From a checkpoint of a small transformer trained on Wikipedia.
Size: 16 layers, width 320, 5 heads of 64, 26.5M parameters.
Architecture: RMSNorm before each block, no biases in attention or MLP, tied embeddings, normalized queries and keys.
Training: a variant of Muon for these matrices, 1003M tokens, 7653 steps.
MLP neurons of a small language model. Each row is named by its layer, matrix (down: output weights) and neuron, and shows model dimensions 208-271. Each number is 200 + 20 x the weight over its row's rms, rounded and kept within 0 to 999. A neuron's up and down rows have the sign that makes its largest values positive.
Before each neuron's rows, "raises" lists the tokens whose logits its output raises most directly, leaving later layers aside.

raises: "88", "89", "86", "87", "85"
L11.down564,202,201,204,229,182,217,191,194,190,200,198,214,201,218,259,212,251,232,214,182,149,208,211,199,235,220,216,197,185,229,213,183,183,219,199,191,177,215,215,187,191,206,175,206,208,210,218,222,197,169,184,214,177,216,180,246,156,183,211,214,175,197,200,188

raises: "O", "E", "G", "L", "T"
L5.down778,193,176,200,217,222,192,212,173,200,189,186,176,190,180,239,197,196,161,216,203,208,197,191,176,177,210,217,194,212,198,191,218,193,225,190,193,213,181,215,190,194,220,195,196,202,216,196,234,213,195,206,213,192,185,209,197,218,213,190,171,205,196,205,210

raises: " troops", " soldiers", " officers", " battalion", " Infantry"
L7.down593,199,213,214,197,195,179,220,204,202,172,190,177,217,224,160,182,197,218,201,187,178,182,181,219,213,173,175,198,224,181,191,260,166,160,212,185,204,182,201,171,183,200,211,207,215,194,208,182,184,185,190,239,200,179,220,202,205,202,208,202,225,232,167,215

raises: "Although", "There", "Following", "====", "During"
L8.down575,184,195,181,218,240,178,174,189,205,219,174,170,173,186,192,163,188,232,195,183,218,201,188,209,214,217,237,266,232,181,205,347,199,201,180,227,215,188,184,162,200,184,167,169,193,190,184,156,199,177,190,207,171,188,180,215,172,204,208,189,196,181,204,203

raises: "===", "-", "==", "There", "===="
L12.down292,198,176,203,210,206,197,179,167,207,187,206,194,215,205,212,197,188,202,196,178,194,214,228,172,220,208,231,253,201,196,201,342,193,215,215,212,205,231,187,136,211,210,170,177,194,193,190,222,192,188,179,195,198,208,200,186,212,203,193,174,203,189,199,207

raises: "orough", "ict", "uc", "end", "uted"
L5.down181,182,198,224,190,206,216,183,211,195,193,212,209,185,216,227,176,192,208,218,253,172,179,194,205,207,210,215,218,215,187,207,194,207,170,199,167,200,188,160,228,206,203,208,226,225,183,173,190,188,206,192,159,237,183,192,157,215,153,221,278,190,195,211,198

raises: "'", "’", "',", ",", ":"
L5.down705,182,235,189,175,191,224,200,191,173,202,233,198,169,214,209,200,202,180,200,188,212,176,196,206,162,188,226,207,191,214,208,232,203,202,198,198,203,199,231,174,214,198,176,208,183,188,219,196,231,158,165,185,201,216,211,209,198,195,209,191,238,187,227,202

raises: " George", " James", " William", " Richard", " David"
L11.down62,210,182,199,192,190,187,199,184,215,193,194,185,175,183,213,212,206,193,177,180,181,213,213,182,181,223,187,227,209,179,190,190,204,229,217,255,221,204,197,151,174,192,201,227,228,212,195,165,236,195,206,199,205,170,225,185,177,179,215,193,158,198,192,207

raises: "ong", "ō", "aku", "ang", "uka"
L12.down134,191,233,161,186,202,199,211,175,200,186,215,190,199,228,188,199,184,226,208,179,214,191,223,206,194,244,232,201,184,219,168,189,204,204,195,228,196,231,157,200,188,221,195,185,182,191,197,244,198,222,204,206,198,210,167,210,209,223,212,205,186,205,197,193

raises: "ly", "lies", " portions", "ity", " differences"
L3.down401,233,151,151,194,174,200,176,234,189,228,214,188,222,216,198,234,184,225,195,226,177,201,185,223,197,184,183,214,220,174,176,252,214,198,178,215,188,227,233,208,197,224,217,206,198,187,233,202,205,178,197,187,200,196,188,201,182,182,186,237,239,193,205,167

raises: " time", "-time", " stake", " heart", "eration"
L12.down778,189,181,160,198,210,215,212,234,231,240,214,177,217,199,195,227,209,189,187,220,221,209,171,224,207,188,197,147,210,157,166,164,224,193,204,206,232,190,208,191,195,195,166,210,230,223,231,231,229,215,171,222,180,188,188,215,207,169,182,169,237,188,195,191

raises: " Ireland", " Zealand", " Scotland", " Irish", " England"
L5.down682,178,191,196,177,225,184,176,172,224,197,210,205,191,192,192,173,228,210,220,237,168,220,237,185,168,192,181,181,201,261,198,181,193,218,231,159,185,220,204,215,219,187,190,220,151,231,203,231,244,188,207,193,196,212,217,219,189,195,243,188,203,167,190,205

raises: "==", "===", "====", "She", "On"
L9.down639,195,219,195,205,207,177,194,179,170,190,193,197,166,199,220,184,196,193,211,193,219,190,238,191,207,187,206,252,211,197,200,301,181,188,202,194,222,236,194,140,158,203,196,202,173,198,188,210,225,200,166,192,205,233,187,215,203,178,221,165,193,149,185,208

raises: "le", "led", "ly", "ler", "ular"
L10.down524,202,167,179,196,181,184,200,193,243,201,217,204,195,182,200,216,198,232,210,172,233,197,214,182,152,229,207,193,166,214,188,244,199,184,199,254,213,236,228,189,163,199,185,166,186,167,201,218,199,175,216,194,229,211,227,207,193,207,197,206,204,187,216,159

raises: " producer", " historian", " guitarist", " bassist", " drummer"
L12.down111,205,186,186,184,201,164,185,186,215,184,214,214,214,195,193,194,188,212,192,149,191,219,204,186,179,188,191,189,224,173,189,200,210,206,192,223,220,161,186,221,159,193,175,231,192,208,197,200,213,203,180,176,159,198,227,217,186,208,197,188,183,207,213,201

raises: " behind", " north", " west", " south", " southeast"
L11.down255,186,194,228,188,199,184,233,219,194,194,194,218,214,181,208,169,203,207,237,200,177,235,226,226,207,224,186,184,206,196,191,147,222,174,211,212,207,163,211,215,217,189,210,193,214,202,204,181,198,188,209,185,193,218,184,178,218,202,183,174,216,197,187,212

raises: "ering", "ered", "enary", "ers", "ry"
L5.down263,211,181,212,225,183,185,192,193,166,184,184,191,231,213,176,194,187,202,191,189,228,223,207,181,206,226,205,205,173,217,172,257,209,234,198,212,200,174,195,194,202,193,217,191,204,172,180,203,203,197,204,179,214,190,219,214,199,209,204,201,186,191,218,189

raises: " which", " whether", " who", " where", " Between"
L12.down515,175,174,214,207,173,204,220,209,215,193,247,190,178,203,181,201,192,177,202,227,214,202,196,213,182,241,199,189,197,214,224,196,208,200,179,198,212,171,162,208,212,200,195,212,211,193,182,161,195,221,242,140,184,183,216,212,202,224,225,162,214,199,189,193

raises: "st", "l", "bl", "be", "baum"
L11.down157,206,196,218,202,177,189,202,168,231,174,221,178,194,200,221,205,196,188,199,194,187,195,232,192,169,196,242,233,194,194,181,202,187,165,193,193,232,205,198,171,206,200,207,199,186,200,180,171,226,159,151,179,202,196,180,193,198,161,218,195,188,185,166,168